python train.py --head_dim=64 --vocab_size=1336 --norm="rmsnorm" --positions="rope" --init_std_up=0.0573 --optimizer="adamw"
MLP neurons of a small language model. Each row is named by its layer, matrix (up: input weights; down: output weights) and neuron, and shows model dimensions 0-191. Each number is 500 + 25 x the weight over its row's rms, rounded and kept within 0 to 999. Numbers have three digits each.
Before each neuron's rows, "fires before" lists the tokens most often just after its 100 highest values on Wikipedia text that the model never trained on. A number after a token or word is its count.

fires before: "al" 31, "ge" 12, "ed" 7, "a" 7, "e" 5, "k" 4
L4.up260:517478461458510549518509477480538455476539483517512466515524514440467496508557531470490473491519498534487525511510496508492542459501502467520479558522498498529499511490529471506503497436546448532509517492489492513503509510536530489502521485490466482472499516494481494481489507514482522486502493500518510492478497532503558478514491483475519461488505476513542430517484531501555492508534514475506492462485465495475500492528493509492479532476473522507506469471478458501511521487497493466540524482509455496465479548470498490490492524488493475447470500513473478557479506466528505518
L4.down260:463513529516464512487503477508474525489486504494502502525500517535537522472490520491506493470490482510465473517472462453480464451506491479485540505508514520504540489487471502495485547466462533486449558503523517499499480475505469475513461502453511516494519494483487490531468490486438484522505533515523535517439484494562552495479511521486487490502487479516540483524496507504536461520500480509538478528469493522499521537476557516530495530514505536515512489540453484491474484499485530492494513545530443487500514486490525483525485538494532476493494514449499522522533474512461494515

fires before: " |" 33, "N" 6, "W" 4, " with" 4, "ision" 4, "R" 4
L6.up583:496440531506487493498523483521499487473528537515506464491524493450455456503489507471500533538452528506479477465536490499520499500527486542539498523488456460495514472490514502450529509518504491522475487538491473447506513531536530419532543542548499470487484483501513494531482473483525491505473490461453469488501478520487519480501495510477478474497510461511477484485509479473507450526493487489497470469506546506485496496518506476532465469493464479512520495520509498475477513484534515532540476460505498523531509510484530538496506490504465528498486464471509478516521519462457518500
L6.down583:535498462531502547559470494534539484507494545506469518495524460465502509495494527444516487483493486517528507489516492529498546533512537511461525493479514505490490545532500461496521515507469477501439527533482471506511509523488462504467469475479495498514500531517479495493518512495498534517544507479512530506549477479503505444498504535502515489529556507501474465474520492503487498452484478475499485496505516520519540511516513476521489521490479468523445495491484490491521525532560501489507492517440543494512529498475477532499485476455467480493517471495499532473457475525461527471

fires before: "-" 35, "\"" 9, " " 9, "2" 7, "B" 4, "N" 4
L2.up662:462463525523506494530517497488479512440539515444525465456501473454484509469544490529475571523571518506455464515508481494487558497522498510558512506497479475476507509528496489543491552484497529516490480507494525479499485490501515492507484522497500507482506507521534502534535528497517539497487471495478507482494495504519501504521453481514535483501477444480504506498486491521518475414490534479482494484497503497484517494535484497488505490515488490506522515539449497469492496485521482509513516501507503459534536561499535519520519536499507487495495499444492462542477500491508526515
L2.down662:518487531497475525497491568510477510523496461511518516523500501525448474488493495473517452509501462483503475501495495505505523487508499529472513512489496517466482479513521493499499494509531471487450495479484520467502506449499450492517533507462525532528489483548537489526528515514545467517536521500519459492480522509523485520508469494538489451463514503546528487461523488508492534485502531483478458470478545443517537463509501483429490481501514472498526454507491516480493508516504467511499458509523485473512478487482472503496453522469496543526486542479489494535495495457515554535

fires before: " " 76, "," 10
L2.up185:525475467523517496522449494475475489489518532483497480521469485513498520515486505476457489526516508529532496488531506524504512458535486510575516497506506492494471498499444531500496529489489530494497526498459456509470426509510497490475502509506527480505530522553524543538514551528483476518458505490505519512466490485501464495545473497525519493524519458497505490491468510495478446484485539488467518505452518496537476467483499532547485450521490466513528519519499481490492494484521469492524504516492478546534517502484508526538518503522540488516512485467483489527427522483469514511
L2.down185:478499535440511423504519516500528498509505497540510484491519502507526505461512475480528511514496498499479509515517489514487474509475461473437454482489513503491501536491547537454551513506470486509470511437541476542511490497458516555545460529471488475493491528484473509486535518493488469487514516497537474505523507499511515529478506496518527491529505485461487548509484493487518506520511481510497524466486513493530473520491501448472527470475495506496507496478497527471476519506544523495467511526555487530527449519489476468484486491468515531507511485556495517471501459496550503479

fires before: "==" 31, "The" 15, "In" 11, "H" 9, "A" 7, "===" 6
L2.up294:505472512473483538505518500537476470455517478527523497508535490458483484481515494487492511534491500515492504511493491502451515464523520509507487488500488505504526502533511475506482517468506503535523462488470470492492500488554469480509545511569492536476478488499513503496479523514520518504467442511478459489541485543491504492507485507508535492495496458495491445447519512519498485524496477490455483512514494505543476501536495487506527483506489516505504499504478529490459504504526471452515489488502496493450474500507502568455479486512478460500485558448531525508445538484480573451
L2.down294:511499555500467540518508532459511516496537470506525503497494498471503501502502496545504504527487518543474507511522533457515477477516497483486480516508537519471547538489500503518475521504508495498535488501531436519513473534492509506508497493500477483484468486487511527523486530502508516537513504503463508521496496549485516512492515474526513486463494496512384504487470466463499581504505486502478504476523537513490491505515553483543506538491511490467508490530507506494505476530487516487489472529475515513573534449521451494531499491509545528494468496470489517507518516520518532474

fires before: "s" 98
L6.up547:491516480505536527484455504542458461475533510493505466461492479466483519493471536526488506527531458514522511470512482489478504504553498494510481470494501447510514501509484545553468525520494512474489499516474491513482494519500471491524515486549505530517528479491523468514549535495523488508514506474512485522515496533476533509487499458502519486524518506498505434501515545449527509545463493500473483517503528544507466479519482462501462459519474530450492502486546479497478469500504463471548492470520548508479512492516530512536468532488471514465458476500502493484506493512446488513
L6.down547:500486494486489502505532497532550522499518501538509519516515515510440506482518520506528525486519529509484491482511521509434514537515510498543491522482476467519528527524454488520482493491484478489499497520488504522458489529490485515513502539536506457491510483476476505474503442518476504502511484471496523527489491539451503493467534511510443544541462505517498528530501483512517462528506512512487529529499469478510515491507523464502503445506488546470503531518472461466472511468472510475536498492521454535558535522516459495502495534518500508504516520500534522456446491548449474492

fires before: " " 28, "al" 10, " by" 6, "an" 5, "es" 5
L6.up651:485492543447478502470511483491495480468526512471474494507516485500512509453510500538490488506510515499525519480537564541467516493485553510521450458498546461528517494457472518508531490503489520506492576537506472509515507498528514510511511493491502489499518491525483513522536567547485478469519486457511550483494525474541471515516480501484500506493458470526484489469482528532531493555470512475509480461450503546495507507522462513497477487508507505488475551490500473523460472490508507505486519504499533485509548497491459528495507473523494500519490502531482484489459525518473536523
L6.down651:507513462511508513475489511498540511520492502503504485535477458530481506508474540522488487474503513500472508487501473537515527521456407489548515515488470548509484448502524470482444492497491533487549447473494505513520496499491516480500523527531537483516512514537467523558523473485467457506494475519492486506528460471476535450481528530511486478495521527491545491497500513496475483499504479512490501511500477496437521497488545537501522489496519523455493489507496502477520535476519486503553504544477486467528534502513542446516505480492511488477486493520477481519506460480498532507

fires before: "way" 13, "P" 10, "ro" 9, "ation" 7, "A" 6, "ed" 5
L6.up632:514516460480491512509497486512541499495483511471518461510523500517492443509512547503494518487505501496496519470534479515513504479498557466475491505496544477496517531493488495497472499452511518534532513534523542489433493547545482517497527493504486492495473564535488531489543473529502484454493470491521492506497461509489462514519476458513514503520471447476523499482517504504487494540497484513489492490518451575543520480515492505518501467516501487481508500549519483498458520498482458503467529509517440534499510478519459522528497514520529481516484500455486495537478538467466496527
L6.down632:504485517516511528525500517487533574526510528512554500495528504555518504513488423478531508487540508483482476517428526481498488490499476455468522494504439495462524513529459499531479543554532491508541484488540476513491527527462536485504457509512479511506512482528524486528519498459487468505480516515527507472456533518493499494468488491502485481503499495507491514481526436508486468464509491512492516503517508511511542497513495476512477512466529450464482498502548523503502489496510544510497509513469527512477483509462506513480540488528526481485541500491470502497505537490518534478

fires before: " " 39, "," 10, " were" 5, "r" 4
L2.up501:525482463487537508499482474500493470478511476510490484511510481489495511504519494528479532516526498512492484459500468534504533526500527513550492519486462491529492494561466521534467533510474517533473481559491497485486483538486512510532480466520489527508541479546524481483491557507530503497491516495523536456510505511512516511519470491462480507491503467491509461506468464485498459510535516488431487522481520493486442465511484482494491488502489472497501526521496465465474497436530454535550484473498518511501490519512537476512446503501510444502487498521515479537446527495481525467
L2.down501:438503483498538492508519523503545508501512510457501444489520523486517490524487529479500527476509494496483529516532454441523473491548471520479475461481515505470504517501506505450503497478463489463473530514497498509500491538547473536482476537471542528517466502474528559468517488492484480509523471511505497526518515487511460539471530484505499475521517451515476525525517470505494531494497477477518471504512464459500528454492509485542536509515515502506496476502490542501452486497541492443530495508549484449504484517493492536536520486485525525482498487523495501460536489512524528505

fires before: ":" 23, " in" 11, " a" 8, " an" 7, "ice" 6, "2" 6
L6.up101:505471525509478503499487472502515465495547487443475521521492463494484486486545517538486462479479475472536516533479491564501506501497501463505531485514513504525514514486503479509446501526508520578515512526522526487496503530507511461581532498521482456527523501482494516504503500495485488462473470502509495469523488486456491496527512489476497467501481463501501463488508473502510444488513490507497516539450487530526531531499503456488509478518450502466472514513529509531509500474490510505506510440490525482486489489520538566515501452473511490475480471478517536521511499468463528502
L6.down101:478541457540509504494497509497501527504511472492510499494505512518559528478465496480516526503489478520541495463508465551463528514492478511466521499495504471516539441544496526509505547469470482540492479484517505520445509519509462465518518467512497512483510522486497506520499504501466453458473511483512499551514486512490520449513520530525454491512498478501533484517532450499473512539525488540534509475495463503518527504504488501439516529492498462471510449494494514517500494507473493486506498477473477545524457507480498505548544466513471501521463540473492502471501491475508522448

fires before: " |" 41, "–" 6, " The" 4, " \"" 4, " Al" 4
L2.up434:508463523486528498538482431490523494490491513490495477524501506484498455464487495462495462513505498533529521483489499497487495473505515485499468499520480494537490518479493453491501512465526479547487511517494508479494512522501510458489530476534493498514497455553506521500468507536515522492462506486508520490513442518503491489506495516501504485473473498501517453458539443542451486510484540487502453467493541500503503516514517478529489499536450511540497533487527476550481517535487480470519474495505513528449507517498531588528480459530532522520458488511469501487500544490510524468
L2.down434:499512469485525519476503512488503460495488532480499549479550512512480490502511495520511509505529506543496497479516508501504545452535444489472519502495524505487516537494501476444482483503519522501503509524510531560469494483482533501502466475516530456549475482474462499547557518460471499507479539507526478515494465474456491509533519484487504498516497478505489557461484478464498515503501489482489520475495488472502519543483523507526525539485535500481518437514508468513489517470564495536555479502518527469554518454507487492531529529480516479483487500471524507502537484483507478497

fires before: "\n" 21, " G" 15, " P" 14, " L" 6, " N" 5, " W" 5
L2.up756:537434485515542511518449478486458502505525498501500516488485554460516493507518453496503493494512540500488517488527458522453501493495537521520519492496565451532523497495505522491497501483526461504516465510476492482507495489521512503503519487547485533499521516503498540486491559501463490479488493535510468524505488551479476478529509428520551494486525471505520504485503515495504459490502494491524456471486485487472463504495446467449424481552483488507493533470505500520506522500493524538516534477524523503508516505522481495539469509472546512509509533504497504493511510518485483485
L2.down756:497536489479499523524509486526526486522512517514518524513500551506479522492490477485503493483462519505494484494449531483483492453504493482519497534466522514452494508513510486549559490509507528496492500470485442528508516545473554510513520467486516501497514579467499455493567480463510459517483478499470480496530500464509520488450506526479521466509517535507496474518484530520514527490468487479519474505515460507465542485498475518499512458463485456478515516457519498512521482529460487515496537482518507484525508462493543523542503489503489490538511458499513483469529459526491506536

fires before: " " 21, "a" 11, "ut" 8, "ir" 4, "ic" 4, "x" 4
L4.up401:497435501502497511527495460455486469535514530491550478502515509517503446474520506482482454527559481454481502481479520516478491487506556514540501473489481521537510512554475463515517461466507485528547529521495482537534469498491496488528494512546431508485484521524497530499534552499468489496510523522495549487487497511475491507505471528460525520504516470514516454522510506523533524517497516431503518499505541478510499513544528489460449515519474478510506531464500480500467489509501517500509485485502478543499511473520513502526490522484473491492495503477491523495470502503451504490
L4.down401:562501498483455500484537474434520484484522463497482518509535476493532488492502531510466529492516473508501506512515488500493480537481518469462516535477462530470497498501512512460512521473451537537502473504491539517482508533513468519477533462493558506480452438481554464518517496517504464501457512486478490511523552491487475541538510518480490498527487502499488542500502490512446475514527493515476486516496504490515512500445456469507561483492456531500483508525487505473499524475523507474472482497536504479538507513511526489530480458522497480514509485499478491492518480465536515489

fires before: " " 59, "," 4, "er" 4
L4.up364:525461505495473545527479502482514479483466514515506475461496496477494473498508510490486522505527449476501504527539512544490488449494512494582507472487472504505545452499500503485504497478498560541549543498481505524496453471558503478476496509521501532501471513524488504469513489485448482446460515487514464533511463468473482502523481555515499496520499477524529504451484530518514512511497474436472501462486505491544499497488532517494506470528491481516504513473489515486464498498491451491482502465524505510462505460494537486480526476510507486506506480477490508480441487523484521520
L4.down364:523509485487503491509504488509539482465506437514470501517510483499518537494471513566484505456464497481498472494490484534453496545487516530509501525486513528514498562478489490488480534521523527522460517495499520534483509429481498552496480468495504511514461490449489496519547506450516500485513541490522508512472497474503513508531494523505526493500499489494486500518479510504536465515520526459542506527455505496496497532499477468517523571495486475439510512524516492497516463499545478505525498514522481500506486483495461484562502460464494478494528519497444512480519484513516547468

fires before: " " 74
L6.up510:481443548489453500469503513497492467462494540494519463505501418456503486512467519485491494481492508510482489501491583498515501455493509482573488493473529510488488486508475504496491492508523493541551522541496525473491474507506541514503532507513462544499499544518530508493522520515508497495492484491529496500519492490481482499496474530507502522493465497470486473521518481495473473529503505442495499478477470490489487498499460522550498426544488515491508471507513472554478493453495432488497478483490493479462538504488503504488500501519456509501475509477467517540513497504510495463
L6.down510:570483547506497497484516536490508517499509526508486477525488507473494538481469474461459495472508540522479518506507502506480515485505487499545489492479525520474456507495481513499540486531491513514535555481458497530520507518514543565495529463492452529471558540494533496520522488476517487505498484509500527505514487488516503514485491498474517486504530547511466509510462508458429481502484490469524495508477473502505472468531528522491496529494461513513473466477481532452512529442499501451465491479488521499475540453498519476513489517517514485515467454497496515472471487538486522498

fires before: "-" 78, "–" 4, " " 4
L6.up432:507497527498499496537472501509502471492492502485562485489476494530502494494529501514505531497545502502515452512564505488472521475533546504565523499439522502504524518572482493520496464491478486535506514485511539474454490483501507523478513493470485540538465494515485525495508489516487518499468527440506509507514524530505482539516482505549514478490476488527494496505511521473539509546502467457443502548525488495512506496508495487512477525531494481516501503523492461570534507511510476481498527497485506504489475497544514472539529441568481481493497541487496486486496517488514492488
L6.down432:531516471467465458493537512455513489511470474526494479483475479493500504451498471532504476462496494511475519502515503457508522564544511505459479489499502513522504464519502498527518485490434495501468484490471538504513499516470471533479538490501475501487430509521484538477512496491544520479488456514488453500509493473522490526517486522457521528485470539503490504487504506501527489488491536501522536486504527451514507511470454488494523540556512505476439503498511542486507528495514517524486484513521478546539537486518509489464473538522493486490474474535476505479502491487557525526

fires before: " |" 29, "N" 21, "|" 11, "F" 8, "K" 5
L6.up159:522492465518505521510511467489486498523502529493508502494490494482487470461506508489520529511471479516478508477548529507513515519522516515545455520521459478482514515523497448483501519489535532565504518497520483455508539564548492473504506501524518488492476486519490482513487501463517505484496521463482461482508463486480530510496476540488503467444503498498492490439523468484519472542509508473498505468515522501484522528536517501543449508513460442518493517476544457497501483483528520492545469515520469472522500510476502553497525486491451508474509426475520471499520517479500513479
L6.down159:498505511509467569510533449493485510515503496562523493500508468488509521474505497496536505506493491514508473505437493534500506494530475493492477518431475507510555547490517483502541496530481538495493483449512495513525516505545500468505495480518479542500508524524464493531545466478493515499544455451497537483507473430498527494496476497499483491478545482535501503460454507521516508494485501476466520493482514491466520530518508510523456492494511513509479500459495454511514491502520464516517484458481506491555504459484524513500464524470483479473500476512518486506457454521514530492

fires before: "″" 19, "ber" 9, "ary" 7, " G" 5, "A" 5, "qu" 5
L6.up699:507465505497497499522491430527464491459486479513525484521499538479503507503489514509480519469460492570473517523486514552471509487514517506521509444509514494526510516494522498478502503466479508515502467543516484505479521542552504511490527510489497543502557478537514510507515453516470531502475482494524482511556524488467489464530475477481529518467455506529511485520462518501466505507543480472518463517516491519477502506535468478555480437523482478525495551487502511563494504489509497500537496518514537492482515531505536509471534513516502489516497461477477491512521508491547527499
L6.down699:522501504538468502499529468481461538520559472521489528532511497497500541458520514492481489511480474496540500474503493493523513488506491538506537476470523490534511506462496509482544507481492448512470522513498472542495484540466494541471474467474511513499500531480499509500527524493470539488537516527505513524490511522483481475512532518547485537490468508533530514486502511493526538449536507507473470529516516507495474521503541522476517486507558509488492510534455485481531479492476503529522470490489465518474481521534456547500526517465529478474528499518501521544531518433527459524

fires before: "s" 22, "ing" 20, "ment" 10
L6.up147:475439484500570514535501487476541479519517492507470531492495467458526470498516489480482484492478515493488512504545522521491515484477496507504480493510505501546474503472482514514454521459478514510506497473527528497480462519480490474476488499548469503507518493495536501496497481545483484524521510490527477489479475473516505477491511468522512494471429442486530540480550514514530486564519489513481509501511514546480503512484475480461499492553496544442540510509534494526489484488470503535507492508573463526475507498520552483526481533511489486478484488471519530499522518532499512509
L6.down147:522514466492479473513529515531494518461538506523490452568474496512473518466543563524527474481485530514472519502509485500451480520554502501468502541492532506495479508487517457492524499502453484523489521469493526456531487521527531506497463518516509534522502486527517548538542525501492544492505539491510526455502507488510497464512493547504431477549537492475514528519485490501464484498488493501496522500470469505504511497470500496538505505493532503517448511460517526507522494477490479465457519536491520532533484503497473456478497484486538487534478507486513469486490490518533513497

fires before: "ed" 24, "er" 10, "s" 10, "ing" 4, " a" 4
L6.up424:506486492491520532518481486508525487467528511514503512449470443475516503505522520484482503464428530477504489474506504490484536523512530465477504478498481489546554479526491453473457513549557495490481530448529511497513469496494512487501519479500484469500522486490519522478505476481493532479506471497497517502502488544475510479494466479492508457502441449452508495497509515521548472497503518484519489524492506551441491511521513486502476518490543533519473529490505485546540510504516492491513533481556504494511537461507514486503502504551512456468483465475470471491470502495518535483
L6.down424:469498478512507531519527561470497493508467557522481509455530509502497461487495472502523469502512516492526502439498534509527519493478493525496520492529484515486452520476499505499509530442501495475501520521501499477465496516501495503452444501462523545513484506447498469489510462502494539466487503522470527521496495445506524505502522524492501533524526480457492494523507537484524501473506480538572511493516528486511475496478537471513482553485496507490528490479448510494468510471467490475560489486500535509548476487500471536516494451514487497520528481508443484504525488482507512485

fires before: "s" 73
L4.up731:474487509516495532485520503514490429490480519517473518476479517500474482484549507498509509521503465457539492508503476485480516472458506494498488479458494490526539532531507497530467492490514512483516514486522507515507434571486488484517514520529465542513541536519533484493522493505481519523550499494464536490512484485469450540489490484482542510481427483479551489519493534499536517481488513468463500467479513498489468534484528509477480489509490523511490515514519487451518529481500490484487501474521486553460489480526538497547498473470488487506440508463517484483495536495481511467
L4.down731:490519485504482479485482513531508500490485529500479514499500525489482508521509536528479479504459544545542490471496500455521476472522471491516478537473483477486501525481473489494543528512538484484461532490528497473497499528486488516511503488541494530477471458468523502502461422510457493451526517507551478492484485520497504521503515522486467506478538545483489496522553505470449496537504509548517536485524455496503473511527512506525531496493485530516548507487515514467491437489486498518477491475500531514472568481507426509506505507503518517517520467480478486496513509507517464535

fires before: "The" 16, "==" 14, "In" 12, "\"" 7, "A" 6, "D" 5
L2.up195:535453511513499511548539491520458493483522497495539511484537465471501504538504514486501538541528497511496486490505523522473472471520527518530475457514505505495499491520485507510474516463526523502491532472458446482463471511495475482501502508540490530537500521555535491519479582526447529515464499503473501477483492534481452496549462500515524529503481456493498455505504502498515491508480525488485521509464521504494467493527511484511474482506496473507515521534479476489481480551480484487524548504494517499482494542496505517529479506528542492510546484467440494538452496514481513484
L2.down195:508484508493485524513536525482471519516507439462482493507514458471475498514544520497522496509507508499450534528483539467517482505454505486523483493524501498525457493509530468481541503495518494543496482477546433559504540562523523527494511489503468499460493509488524476525508471490536448517481495463482524483505496465503475532506537480489526497487504486517454481504491493506463496490489505500508499448507511508512485529492488461520499465493515482508513491530482520533507502464547526546472483511509518480523504464516483521488474480520520510477417502483512491480512519465541544460

fires before: " a" 40, " an" 18, " by" 5, " the" 4, ":" 4
L6.up689:473512531496518509509479488520540440515532519452475514506530471460534512480538497490477476496515519498479472514483475526500571534509505449507491517525505517566537510534535480524482525496541475517495499502517516494483530487556480473515511505519506466494477531504505517448519484498515514505476477467532512497500500452479499512507497530506523454539503515487497501493520501552533510490529530509498487519467479472501524466485501493490479493511498513468466493426498487489532505466526506475495473492524481551485477493525517524494472483492459445487449482503469515521499502473499568480
L6.down689:488473455486505497521521473514497507500501512474506475539483486493531465521515497497519504485515555479508498501498528527535467541526482471482532524496500477519576486499476493498506475483471537515500497509493509516509508472492451482500493531526509518504518465485513509475518488529493487474525512434473450501480509539434510467498508477559517527473507451479531510502507491510507518452482480504497501457538494521492496514489481513531481543435514541492504473480491464508507515528476457468544514475524495504515543504502474527482582474478533494475512463528466500497490519485528492473

fires before: " |" 30, "al" 9, "ce" 7, "n" 4, "s" 4, " Al" 4
L2.up74:492467520545527478491487463483504468490485495483481489511495499455512481521480515507492508509478475528487471469481457550510523545525514501522483504492499458495494517446473465469455504502528476553462500518526530466475472507544503466482560468544533458481495465497523512534494504478475519491464517461475534504512467529511449528524481482474522491471486489497502489461526492503526488486511534475447491506482550508479459528524519495516511495499516515500488506507475454471477520483509504521489448493474518491501516500482497551527458463467503471498499484519443524521528495504504541520
L2.down74:457523497513509493466551460474454495501474480484484480528494465516515552474537532516510497490528492491537521535519505491487531501507446513509494443493490509471499531492517492560496486521486528458505489479478514516501481522497503486526473553509482498520516477486513475486496533532503496548496488537498484490515485537573529510486493479541504461505533458507527549546476499512484485505514482520494511516513472491512495521449475517464480481496483522535540514486503524486498466493479507464530562456532495519513496502539490449512521513535481506502520479530512477496549446520482500500

fires before: " " 40, "\n" 14, " L" 4, " B" 4
L6.up380:484468507533520465482468519498484496466531523483547475475470481502540504509475520499495526528512515485516502504530520498488500519477486504541526482530507463520484458529504496497490508519509502519544570518476527483501489535524532505482527469486526512485536557485551460463524505493489499476490496505504503504500467514518491506526543520519498501509486499479470490457538484503522480553482473470505448449471462527507522469515432463496457454502471515458502484466529498537520483454531499482508486497516531530495502543507543515493454493522465511501457502481497513512477515531490525473
L6.down380:555519506488481466532488519525539517489499501477515485508493535505535525495474467499473501502488485455493494554484489461509497494491482531496504526486543542484508472493540516499525484521521530563534536515489495471533510527536505526502532505501498500447520535467538519515507485531518499492443510571497505532518511474495484485494494475476476486515506538516428448496504546508479483515486483500512455555462475506486459531504491504484485483506542501546505467491477482529533496519507488531500498470483553490469468500518516493492474507507511491539503487467491524506459514554495485506

fires before: " |" 16, " and" 10, "==" 9, " ==" 5, ":" 5, "ic" 5
L2.up273:524497492524480528471474490477485486482518470459495457494483502470484490461523535468513479503452519533507494514486498490478518524507481496555473517503485490523581503497474458496458498451510489530516491492503522513513529486515512411505518507544521506493478480556501524524476521533516510482452515501504493528513470521501476492503468480527499491493509531486530480490508484539475482523495544476485457486477509524475483530519510495527488519514462501515492527443532475544505502496529493457505470435523475491498493538523520538528505457501506496543496484492492491479505547495479539465
L2.down273:516458493494494510482489507502505514527522490513471503489517507523533448476477563485538543490536535483543522490501530520513549541485505493480512496519501511482532479534504450447501485515522464514494504552536480526490488522502509503497480486506512486499504459539484492491515492513484549466502498484478487490494533502471513450493474509510501471513508460518514456494572541477458470500479477531520473539460516494536491504500538514471507549479528439499489466523450505497543532508484510493498472459499489497515488497507495537459478480534483499481502542516509535486495512471472532535

fires before: " |" 30, "al" 14, "otes" 10, "ted" 5, " " 5
L4.up487:503484472500480527491510490497486466527482511505494465516515493504513449472512545509511505464479491527488510497487528500455505494510505484524495496487526506504509536497486485431523545480517518531510541493565476517406531545492498458505512466527494480486507510517492531529489566510522485491447500487521502463500488492487511473518482464502515495514455515489527429486523518478506484457556519499479499500468508498463516522498531475492538501466505505529487500488476470539479506480525480489501476460495492535536493479490521545479486473495511482531466471487474499494477494467467557495
L4.down487:491459496547517514520439492480509542522520519469481487533481518545508528469519490493544488511464543465487496496499450511483522512452505491477524499505463509452523497490477449470537480522492485506515503526507527504488454480543482484513476461455475541524534525523525518472496523456491523566462503503465482491519532489500487461563474498466493462514528493511495518511517502506522501488497466546499508493514477515490495488496533515485458509493455503523493522472456480528509511503511494538477528488504491498478513485512491539513481530514528492509451514535505554511522497496456487524

fires before: " " 94
L4.up88:515507508451498503522488513467509507510532533491526520497482506502532506476534489454487496472542489509467483515562473500511511518515513531548509459473504517510488486495464524482504504449539501487542485525514539529453447512476488499465510477515473500474472512517485530500514528496436460481494489475493488472487507480478493482513459503548554497480508480487484502494490520493483420486516522487523528504453491498525516530511483497542498483547521551511498508478515511505488462501537507465497532489502487526500520482497512512541520447485491496490490530457520496513471481470470546435
L4.down88:497502481502495440513512509491489519529488549561476470514471495516516513444498465480546519521488468496514476534487520507492542499500485455464488501532492533544498505493520542461528482520471514468491516482487475531493507503507516499506445512447493484482512513478491511489544517501494476462505541521536481540529486493530478527480502514432512516527525504540523535535504522551515512490470451494510493492511483483499498527505526493431532510453495482493477493531485479451485528521558500451481517517485517517493529526491491456502484525491511535515490510518509535492504463475508505504

fires before: "-" 92, " " 7
L4.up75:433495489495494500532459526509513504472507468482537527511475467506514510507511543552509516540562500500492487499524504500523530507541463489498487513519516485527512525503481546459449519510476537515554530494503536452498486527481534485532499475484515543487486513510535473467544513514512517503470492472524506540546497508505533534499512493518511517462489453501513522472502514477517490492462473486456490549498515482528512501554479456520507481554515473486519515540505499507512465493503465478509522507526496467484531547510481497534507531526502500493484527476437496503525524494476514496
L4.down75:510492513504479491513486537487521512459508496502508468514463565505464499484499432443525473489522516503476521516511478445507547481528487519493510509535488493469470534522485516496513472515530505545483489471508520467488505445479514498534504480488487505520461512568491511502506522538528474519477447496513491472482514510530535550533474513448528488553491476497451487504509477521520519478445565497517511503495521489493500467486536506514508515507508508504513447490480494478487512477542493439484476504485442543500495484473487490505466488520507516503507492529516490508498531512497529499

fires before: " " 65, "\n" 17
L6.up381:508502505513498479505465475468483486486499501517517533514504455480497507522522540522510516523491472525479465484507514513486543527471457483492477466499545481502485466543524461542506489453505490505521506526440521499508510517500477476525504484536512521492519511496517539508493516480491515487533474491504529494557449466515502561482492562526473501512479495441498465481494477515495483596510482486488448470502459490527475505489474503499486473517493519486493493494541417551527475464464501475477509479507524494516500485514456476521517521516489503504482483503505534526495498498521504483
L6.down381:460493485500518469514501512490526543500493515495523493484494520512505521509519499480527462473512470483494518506462519471543458536510512518537490475451495485478498466478505506496489472503499482516545486522516516513502521492436526498495501516500498529473503512499483481482545533529497502488493479552501525524496569483464503523542511516538480531526550499551470480541505538483508519482477517537490505490507475518517513496487519512481523493442496495604485475513487523504542562464521495489503478493512491467496548471480539476475492480503533467498536496485504531494509492530511537539

fires before: "==" 44, "The" 12, "H" 9, "A" 6, "In" 6, "===" 4
L4.up763:500448531537474533514496510511456454501533499496539509528478486461489483537469504489489464487485491510502476512530524514472508461482504509537514515485469438502519495513457520485446528488485466486508509482498496522493456532495499485535534503516454519494516484535485500503503521527470495496511492502477459513515487528476474519499512520530495466503450496491484425462494512529480465463519493502527480473508523505490500522507519500516523478486469533492527505506510482522489533490534478489536490473532523514520461558479488558456525475523480509483515528472498548520432491465461482492
L4.down763:465516535493499560468520530497528498532499507536502510476475512502489490556446502463526527516490512484512523517500525483476482479525504512490489463498492505513506488514495523531471524482513546494535489502511445530459492555515460542517537547496503509481493476510466488504482489498486474477498496521477554456470521512466495503443530495546523511505490477484431473470453511482491515478524476510522499469566512528506455530502516502500507459513537442481514494500499471480480506480509498500483493524520540536542472511477509512501472517506495523449484478475526516521488512486505533499

fires before: "ed" 16, "ro" 13, "way" 12, "s" 9, "ation" 7
L4.up434:494476487469472520518508502497516491488468490490489480506458507504483464504513538498470506518479492487486498463507469538463494494512534499525504474529503465522539524515482543481486476498475565498521497534501478524504515514555516470538535491490448478466470488485524520486524502533526518487458468527522517466556509516491485503565460511508500528500534465504523512496452509541514479505513454484526504455515533508512464526504518540541433446498508528499507480485505487489513499507506506521465500452498523485481541516490497502524470518447506504519510504454479518534475542539521505496
L4.down434:495508463463479456514504467519542490483502511462548486515521501557461514487427499489518507479516529509503465527466481486518486500503495506510529550493486560522509540513495491524490503453478490468482483495507486471515513505466498532469541511499498483519502493487501480511485485444521480507473486549478529515518479485472512521408470512524529482546502560504514509523487493509481507515492559504496510453511507512500509505500495486533520487486483495492474514516489525502497452474510459469509503536463460497527483489460498548529514486512517503501493531497512490506498457569514486522